config = dict(
    d_mlp=448,
    rope_base=500000.0,
    qk_norm=False,
    parallel_block=False,
    init='normal',
    init_std_qkv=0.0218,
    train_tokens=236300000,
)
MLP neurons of a small language model. Each row is named by its layer, matrix (gate and up: input weights) and neuron, and shows model dimensions 16-111. Each number is 128 + 32 x the weight over its row's rms, rounded and kept within 0 to 255. Numbers have three digits each. A neuron's up and down rows have the sign that makes its largest values positive.
A block is one neuron, or neurons of one layer that tend to fire together. After each block is what it responds to, as a language model described it from the Wikipedia text at the highest values.

L4.gate3:146088114074205100131089115119125181059117168148115128089104140141140158114116131172058178131116126174070074112125159150111074160118167139143077129105161126145140166097072155211094161104184092077161122125197162140188095153155125112090124101157086116135186124178085070140090070207170129070
L4.up3:172060107063098185135111122098132141127094139084060145119146099164117124087155175081125176094159136157105170106163129151128147185117134050148171125115042099139168086126094120124113144107138151108203150103147116082180125146134152133099075133127104165147135196168098209121148157127150097133
L4.gate159:154153144107115080126102146098134115041076135087150068138120141103156149121119128056086141104108095121080126126185104115119173097082108135177119126166143144136150102137150130155092108100124102153113167105131126171145128142130145137146100121108104098076153161160118065095105076127098114110
L4.up159:163106144088170125134119127159120109131085104090162238173240106062108171096123126111125183135110133181103095168148084141110145129094133119158157154144127089143199127116098122147068131081118015125132168096157082135142119160123094130084143113046148129096131133073096095187094153151117135145
L4.gate164:167117147046103141183178140090074135150124137150116116082065141110145152148141102145057137041138118136128081154137181139146170068142108133097189153121108163142160178109162106132164126136104163209092130116140140142151148171171125157103155111190080104092126098117178158100213162201133154198
L4.up164:164198083078135103096159109145096114126070175145088120068109178173182054124107124106121094113107129114079109137158164112045146048145092149142107130140118120119139146127117173178117118147088086056127097108156171163121133152122149157125181154115081169087167104161159131112134213103164115127
L4.gate271:125171119091135147104109080186151092099119171089127106123151181126135148138165102067152166103164060114097120179127090104158129136155129134227101163147107083122119165139062121157159136100133139163107138089150143131156111177211146156111147153172078128067143124099097193125073194124105101096
L4.up271:104142147185109126129153189101149122106155194133065148100095113097106077122137148153098170143124145149103137097093078158173144160144167105051130129136096154087159131089092104124113063150145142152163125040126131119198031077063169129170069077113149134095124112051165155043134117127110131158
L4.gate291:186157145082113185144146073109130116115166135136116081140107118111181159133115177153114148147107130119141099177134141138182210098086166082118173083065131147140145155154109182132067135157116155153122141102126174105103113112117080091151081123127157149119122086112118178202110129109136125106
L4.up291:136158127131126160101176091172101129179113132078073117171133144060105133122093132106122083135071088182137157191142123155079106145088085099153162077164137035101136110094067138174194100173098148131126118102142153135139132111138109198128136197136116174089096089129145156148131072092137140048
L4.gate321:148112181109147081122165142104117132126157078114136104195132175112113146096122078133071124134113099092132140109097124135094135142178122161131068070089167144095087121192087112129157105107155133126088097169156121099189139099133204134140184095146144061105134138119144162168161123108118090132
L4.up321:180139083119134140163060120141111165111109127081127110107125140061144163121174124106181153088059130124146123134129152121119152193066140131116126081081121115076163134074089122137102178175131173170124068125096118111192077162098080147143147142096094136118122120125131161153123112170177186130
L4.gate377:127185130103168121142055144160155131096132210098132156178090108120134132105200121117106148181088127101151178136141062085106127111073133076166160155106137144137128079099090140140176085120103132203144139164151169166144191094153169167076120093104127085140169096072112253146129149203137134086
L4.up377:080154138129113111086111090172185150141145081206094108148146135164089193090164114122121118143149128085178091147118085119143137101089158081136121172101124125129137065111094135158130135077104103152176125111122114122171138146166095088124136144126094138079090151102101144143125112092082171153
L4.gate410:191161124133180109097137105164135178121138119127168163143114112139132104094133137135082165143068139135126097156092152129135088111046186130103125101113131152115131132081080167122166131171128065205168104186158141123136075163147129140106101152157137131125126122109092106087169128132178123106
L4.up410:124089087128134068121192085088129104129194166179167153154077134113053153147073170161069117162142109118081129094121120074036224144181136114092121104173150116118092146156128105119103151069116123141128159065196116108072107183073091136125110089152130113116150118130130150121079095156199098130
Description: Field label endings. Fires on the last token of a field name in infobox or table rows, mostly the colon or word end (Postal code:, Phylum:, Wheelbase:); also section headings and table headers.

L4.gate17:105119078151151128153129167153118133128100094090106071174082122090127098066117099162100158139080120131125117166100112171094068131124126153096148146094099115073168097133102134151110079104104182155181117051136191146155119111161145112126159150136113156116138117106141144169091124105160160123
L4.up17:080173110118130076133084113169149051155147156056149162175157126123105132097162166059080159102189151147053185154153135131108146109118131123070106120133128091121134087155147170109157132131124109127136160108133148127097110155093120127124112137115126115182134136153177160126149138068104153140
L4.gate36:064068127179112135130091170073106088138111120090145060116050134124086078103174144124155138143121111069146167126145113129153079090120163123119144127159163155159139135175132125079135095132105174154139172161138105132065128127134091164114183146076182095103185084099056151124068101136155163160
L4.up36:116129180135112112108156174108095141145150095157126121134151132156143122150149062098157159099125133125101151122108149143186164069118147105141155127126150151180166169113179137160119170123149156171119177093220100118119154136090120155164145151116094103147104113134121158128157117170110049125
L4.gate77:127116162115090125091210138183141088150148183088150120102101134117128116126095133150097157163185120076100146125166125095127097114150111099108126217159075146090123078148175143120156125113111140199126196135177132147067128130122151135041148068165101097114149142143156091030157105146172108168
L4.up77:091171051131143141082141191132134111142219120153122130152121118129122141146108136138154140203144109125117131129078056090121115182125102118102101157178124104108146163076130090147115137121148204138116101129074143094110112045118119099029100171137111150193101075155167132095163090188116108136
L4.gate89:114130102162133105104132196094111096096142138076152102177102155186081148117091126137060173112185143086152099120123124093071106154091102177151133165107128097134105117123182199095083139120115154170070155198135099115089083167143170123103123147101145131187119159151187078113156135152169190037
L4.up89:116092136114066134157157128170085061150198117091070126125159134155115172107131150084131173129103098117074145115138111070166129101129093078104044126110091129108108132128160129113141172161086168191158127150147123190123113145150156095082109158145098147123110077145168138119158127175162117111
L4.gate138:112158146107101090162123160109115177129163146130136102110152142187093168121122122157155108105067129115103145170080071122160144188108130158119098090100173155144139159101113202116171066163118226130143090132078156094156137162085087137083112215151103147136110094091125117165144156074117116084
L4.up138:087116131145104112114185190114171094156050067191118094112114095183109062142129133143136101133114134087149139068132160161148112126123114127104070139060159114116098144149189155171117103174178082136121139148158086162127131133119141096226158132081138143176088131163131131091126151162137089125
L4.gate205:151105128149091129148118148115106149149143153138090155149131139168092134126095140152113190116169139134161144124128117153141045131108106072066119078038138147142137120183117123103160095079153151102131126144156057087126135109116143126100183134133106123137131153140140120153152151161138067100
L4.up205:126124150149109156157171169115082084156223099138119107141151121169095159107119110168114122070115111137126159110174088092133176142094081126133095131111174141137087076090123115181119141152131141085145154133151116099117161119129150131123194159131079116196142111140170136132186125094119108152
L4.gate293:079135142156123107152169105049099090096132115109151125154161107140104070100127131185091102142138146136142167065150155110163049097131104095136077144099101115132060139117122203129081137150137103090146140196135133124097142155073203123144168131196098078136128101158186194106110164114151135125
L4.up293:128120113120141110152145074119095140159170079140134083112160099201073140096102121094131091142119120106090160152118135155113119169124090161120127121113113098091107085194134126138130108122092184135150173167181145141110126137132125123105162145134198148144088117148123121091168151111127142097
L4.gate422:116129098166108057111089132098106128173184160134133101141111166144115111121183135134049190089140139041125153119166112043145148158160107169104100094179152089115065150148109086161046126138108150111151131177098125138062168110141180129101168094197124148117145125136159166144169128109103134125
L4.up422:079129162138143134081134125135113115112146077173096080092123139140126115099076127176112095153155114132107143121145096154117124172133144149075065148125177115101093121113095162201114097116144155084098173111139107164048124090110130078113192122098128126154153148130152120093148160156115110116
Description: Year final digits. Final digit or piece of a year in narrative dates, especially after "In", as in "In 1931", "in 2005", "1962–74".

L5.gate13:176127143127114050092155137155099139121151124152163132126112134134172129134174138132146162105154083119110090129089177132118114148128121119158171146196157128143114151133032153139115098158179097087094087158113107118132044091145136075117043155180150137121153147151155056160203149146102102083
L5.up13:150152185159146105156144142163134120126169136109172081118122105069099124111118120146126120142110095162153136151136164077124165216044146099097186182166134142072099115164028137172099149147169148133147098128104136167084098125104175176103065128156144127147106141151169111138134119179068128085
L5.gate77:115122084108098125127126193149118145083138115166096087126160135137145087171133169081183135132147129151077165128141093113127118119140171108162111222095147098129082101174135152155128159164118165146142180107133119129093085130098196093119098178165152070157138097148199154113096136148140153142
L5.up77:154078114122085163075163198095118100152159153120129113177140108145099117129123141185121079088143104071104136137154096167110171110150112127084163153116048095140180069119137120108140084091129119176103127063059126123116128110220132103095135140176130127180105176101135155126208167093089125129
L5.gate103:115127170075118136115109119129085097158172158048159111167190132181090165163113092119106089158174090079166105099164089146136092104122112096098154133185111087148168091165129139063120152102184147116110167102119126126064153147162121072116146098099086089093163145088069187086144132100073131140
L5.up103:087128156134102112152136098063111137191190125148174091178120120125063195120078086154112043149134092131121125101159140176148106132105135155131102116153136174169138070152142112129158171126162149102107143116098109148153192122122100159149206149135065106121090102139135121134135095124127129144
L5.gate222:065060102164062174120149092091076114107160150124103109127106119096117097131184103117115157171065125195108171145119096144153099055125219088116152153168138139134127128109101068153174156097160093155147137141090145121118142080111103168093092118098114080120086130099129171127157154116112112204
L5.up222:107163096151079109110177133115140160119130120182111082098114130151090063138138123159053181160119135147136131111138118139119103080184137095112092144095130159121127081135141157123130146181103120174145102123146158055108124101172128105122145131139151131104155144162174134107190167115170136155
L5.gate266:131154149122125117091199163138114082075156169088091123154144113135089122180127132110136111059159161092075113081103153060061160136145096163147142158097148087155109139125128166115142189168097194142080109085102135113093154138119152159119166089183152071123186170182146092083167136135113155114
L5.up266:156108129112116067114152106139111140131127171131166048189110148110153128122167119091100133168131089122131149113171120109150037070189106219150123167163089120163140136142128110130106117084135203172146160102098124137079134141153150208121148141175148110115122075120122099105144114146094213189
L5.gate312:144113183060189134158130150169123109090146143145125090110099135114090167122086133169105149074160156115101093095133129110096175129113102142074115093148057120102123072141085146138171094119115096153111180180117125219114138092136133095119118138118127104166135103121114113086095157115141118076
L5.up312:145062170176168119161160110174092185090196146117120134141057172108105110116141082152072141114142144164147120175150140140115112146125126070121073162116114160111116141125103161112166145116083093133186097183128137183108131109113119160090132147094073048098145122136094128096187128167098125129
L5.gate329:047070152120088125091156135156096117127191158197117188105145135164151159157163150145093161154103071173117132121094075187156064134153181174072134162175135143124108117048125136155202089194174148155153113138122201118062132130205076097109093100147162155091106119128148158100195116116110136228
L5.up329:109094146168111113100144110142145157111113075101169188120098047109126126151135135140097091166161166119101147114097153129186111098055077183168202119210110139124108080112131135068112103105133137138096127125111126147091082157125138124159115153059157119139136119110161113092118140106159144143
L5.gate409:156161113066124165105111190135096014179134094079098102110117146120070157120068113085185181103141090071112097108166164116132131105161098161160070170099114110121133085127193181089076135106096183127153136149187148161091158082099151114124177066130154132162169152150117089111116153124131095091
L5.up409:106158104170162156118162129139095097124179107128099112136138164188091180138139101041066117105169103096165181186133105118103127111144088098121099087081151109111088132097160091199105175098133193099183107153108178122092133154144106135112132100173163106126169163145042114134163118126106115083
Description: Years in dates. The final token of a year in a date, especially after sentence-opening In, a month, or a day, e.g. In 1922, October 10, 2016, mid-1980s.

L5.gate78:191169164114161134189141103141164131105120091105144149111155154163097157085131111105160134122107100163120098134096164139130137148144153160105118161123158107153116122081089119191123102137175093139112165135122128161092078181099105132163044202160131129160132111114071126188128142133109104058
L5.up78:135173193080098078122127164114108086181133141106110136072096133141165160162097116095112149104092063179069149110142119157087171141172134120154123158151187119171172084161144098114135158099165140134142129104099152121124154143140168177084129137163152091112155099141153137090138107175136111109
L5.gate153:107142110084104077122165145152150147110094131124136141122149095119117116141118184094140159106075102094113053131137119154097117100117142151114175144132164130144221132075117097133110115155101105159145080100116158104130155106209105137114066128118155073126055128149068107135110145077115132057
L5.up153:159095136160121148111137153155164136078122119103116139124052153127137134114192173105168094096141101124136164126147112124124158126107149091130194111126089136139169098102154127125192123140181119207138140134123142119130091147203126159128160110129163159073119109092063148106139157118123101173
L5.gate264:102078130115113142109094102152186131078118119082147187146160144095090174111086120135110143117105112176141116137145116202073183164162125163107167129127119144128100142087102147060123139077146143071102178142104161136090086109160170210051101104089114164164139141097115180109116142136115125073
L5.up264:220160146076142140143174070173155166119107124130132080134155108160140146126125144120082071165098104126129151098212130147113140129135014149132118220137147140146170088167138198078128093129138083147100171206143179128091116147117180132064156102161137120164138113150137152067176137092139152058
L5.gate294:117127144122086071189113141087102131135149162129173124150131122146089117149125141137123142171145177165147117137089111141090129159096135109097092150113149121092107168158157150134108159159101101077130141109106162130148175146158108079110128140146130172112148146080124153170109128157092152103
L5.up294:141091150076079095102161109142127162077143095143109181145139132095130189157206150167145148107090129221119072160116097136123140110119131128141135094085142160101204132061099091138114198141112155104139099100166131131113116149160125185142110150128067115216122159125145112188138150123119117121
L5.gate336:088151127086130099161106132168149167080192191106177141154121136083119172135151166137091143099097103137121072091156106167104137119063126146140132134142172149150145091062107158170138119181157094108091120177139147136157142129160105150148096123118133108166139183153170171145087106059131167111
L5.up336:102119158106125072139136160092084124135127074153155134167084105111089183136142126111117161149078158187099130096141129148123096104076172103155126140154135128128157104110102111156146154108197073115140122185106151080159110099123100152223074149116123130137125139064157160109179062053079113139
L5.gate356:151133079136085176176122182126104036133133123097115105103134105136084163158158146071114145063111095108106174114090153115097059133135098123175157135081167093114158141131194162155140059144097187182129184081176217165130128101195131188164112119063154113142109126129170172124152173153111113099
L5.up356:163123124152134084076110165134083084007121130126169199156124123105098089135103149178120151104141121115128146149110096139079098123148131167159137117109081094125096151059117146208121142173157143140140155115143136102076109133109090100185121110112171086066130132137104167116134138104096071159
L5.gate421:127136125160063064108116176116159067138037104090156088123108116123137096104168121113185113126186131124094106129148157096167139116169123090148148172169120156175181174119088119135179095056139152144140143069142095097130087107074088132122145173123124127160053142094087119153110121129088140129
L5.up421:145139080156076149144146110151098091040127152122154119159089137088056099161084152125093142122112118135130133105154103125152133115084184135116176071126108135106171117155067112121151128131163180143149151086123099084155100174120182084053126122146125142170139113113145178166185111144108102171
L5.gate433:158196104116140096129107159146062122091134165154155082081131066103138066149124092183151210148091168155123149111137156130169125149159156015134086181081148168143104106120153141214086120104153148138212136126120156120132157112185117160116108150086112123181117101156155167171157112110105119123
L5.up433:126160071132125141146129097155111147096113129125171088132115102126050164093084134188132151151123086111091138178169161143130081094135111155091139124078176150116141109104189189133134078162114129154146123149158107153188158091165067193132096167097082032139085115156202149160088062098107161108
Description: Delimiters after names. Punctuation or line breaks right after a name or label in structured Wikipedia text, e.g. the closing = of article-title headings (= Kilnsea =), table pipes after a name, commas after place names.

L6.gate338:128085139141171154094136133125140091108110104135130122144136127122128123134102157087136150108117142089110114136167231147088131134088163130153119096182146194145138076145062152163073126149117057158096156106115113122132082175134144107140139098122119185112158173108114095107125150164142066077
L6.up338:125156163159160163127079074152109133169070127103133140125092153146097202143179106083173088170192097136166120163175139095153095130103083150100174115124136130127120130142098094112153199071135108096149159166126126121136163150152133102117150145112139088144139172118129072136084111124121130110
Description: Numeric separators mid-number. Colons and decimal points between digits in durations, times, scores and percentages (3:25, 25.4%), plus some mid-word fragments like ar-g-uing.

L6.gate97:098183067079085099126142069164118131132110171082162115174119145146129119093147137162131140092145137156027144155178173111128100116111123144066146120145152173072094150142066150143124162116096163114138151162121108101133127196169147130151068131060110131155107148104066175178102139130118185123
L6.up97:142160177094124106135123114145179120116126157152143143149141155113127184124135096086137099135072080153112126186127135065133127154064176064131107099161178119100147098122042145165078148109107148138101105126116054109153196093215145147146092186068131142150120158129103126160126122084157146161
Description: Infobox and table field labels. Tokens within or just after field names in infobox lists and table headers, such as Elevation:, Postal code:, Order:, and | separators in header rows.

L4.gate5:139052107128163133106119112137116105179108181094100085103215127139126199160132106093142142109166082103145135152138139077139104142154065128185104165119169100160139134096173110128125150094090133057078151144129084110121095139142229117081203156151185166134125121070128086173073116142125100101
L4.up5:178116138147143102168073167154140105158102146144076136188124109150095119188110154184129163159134141052102106093104187099100089175147161160030083115097134156047118146154119136129103132107118125110054100145153114183113111204163136081096114190134164098125112088168108128113182139147166140143
L4.gate105:110153106073105128088141159100133101143118160109122149122214111109152125134068214173144136129116079163147093164163110137098142140115128090125150190139101152125156121118134143151149153115077129146097154209145069145114085148121192178119112078131159128133144226120118142138130134109105120166
L4.up105:158166151141090170160092175192111126137105100119112104093139098148140115130124118091147135084141135116168116126103088054188145104144124162081099106112121138132117099125125117108089186124119124118110116095105144135088122109106131072145115170095192167157137107178157052136121154079159183200
L4.gate182:179137127116200121093142086152164139104120107137138122178114141097135159109122131177139102093157035126153137159141151160087137120166096155121147150109107096159204075119082130121086121144145143168108131152096130198129037215159152124109107111116116090065054088139101146182152138125098123057
L4.up182:112129153072143130081114081118113117190099121132152100146182132153167153087123128162080135107104099084156117159091180100099074133158085158135181116149114059059150128170154196134151094106098134103105105133117140140110041106137136110123104114141123116132155100086147066151156130142138113081
L4.gate228:119102139101100170116167091084114164095134157114121124123099095081144137130138164149133117157070146131148115126083141094120146149136107118159074146130199149104063146137169142125112126103138088097053126112035135102070124139102133134121144139149103108102124144152136126085149110208114122108
L4.up228:093142107157112151155196141121126105124106050168118144124137070187127120129124124079118132136134170094095163118073171062160127131148125162092100166131143145163132124110207100127108138103126116130115100138151122133115135144138170103127108143124114157163117152180141073070124083116112079134
L4.gate299:154079154144194131130090115105157122094127152103082212115154193137138198097126079160147184101139123081110151137135126080123085113127132126094115132122140069114155103103128157143157123156103100163118113154124081068100138121145098090143137152122118160170144179153080127166133131166154161056
L4.up299:199132194123198153163056047136110133084141151114073146113122121071095151116118120173109103139148154118142136152130180122156134158083098135100108126112145077113100127121102161161203133114134107133101091146104130114085151134130135162105157181087149147182106139166138094121105116183130185035
L4.gate326:134134130120163140124123149137134145123114115093184103165118126109101122149059120125167157220179110127136119088100095109115129170075155127215122135167112145090120178166151167190130163133120119156082174180125162107099103125142136109117105161162102113151095120151134133142143149125178097083
L4.up326:122156168146150089134135149185141123090112146161128190076151124136120141097157140104096153095180115147095199128123158050135087128171098073145108086127178113105126116107087158093114139133129085128091113151115071119189146169064097115129126176129123162119083123185149164125135140148086126162
L4.gate390:141151113132150167059153111156117135116175119087098094121199143139128183143079159118100099115214112046107146125163179080115149108145085133136155116099136113098158147138154153139143145168097092120117143157161066128176053110187138096126132162185150151159133071146152076148090125092072133077
L4.up390:174111133106152149118098077163141093138160159084153144174173122102109147187118155119131120110237109155104117164166142089117131115079081129184187079149134137106124150132083114076123139127100082123136155137140130169146090113215101115113107184099121116139135147119182136059123124164140098112
L4.gate406:113129149107160160125140088166134136052166165131144173172175079161123187128093172159132218211100083140139157105113087160126103148060072158091122133182160150119104211155194161166144188174165090152130107143122074135087103144151150122132132178149119122195134173167082102175073041125152149060
L4.up406:117157141130069128117089172151078062127125102080075157122184184140103162128141140111139135128122076126111141125147137107129128175170115131072172097107113139135102128110135146122075155109133121151117170113120046129078106206142095183169160160132163184093181136083166118088135118060166113119
Description: Separator after a number. Punctuation right after a small number, mostly the comma between day and year in dates (February 28, 1985), also colons in times, table pipes and thousands commas.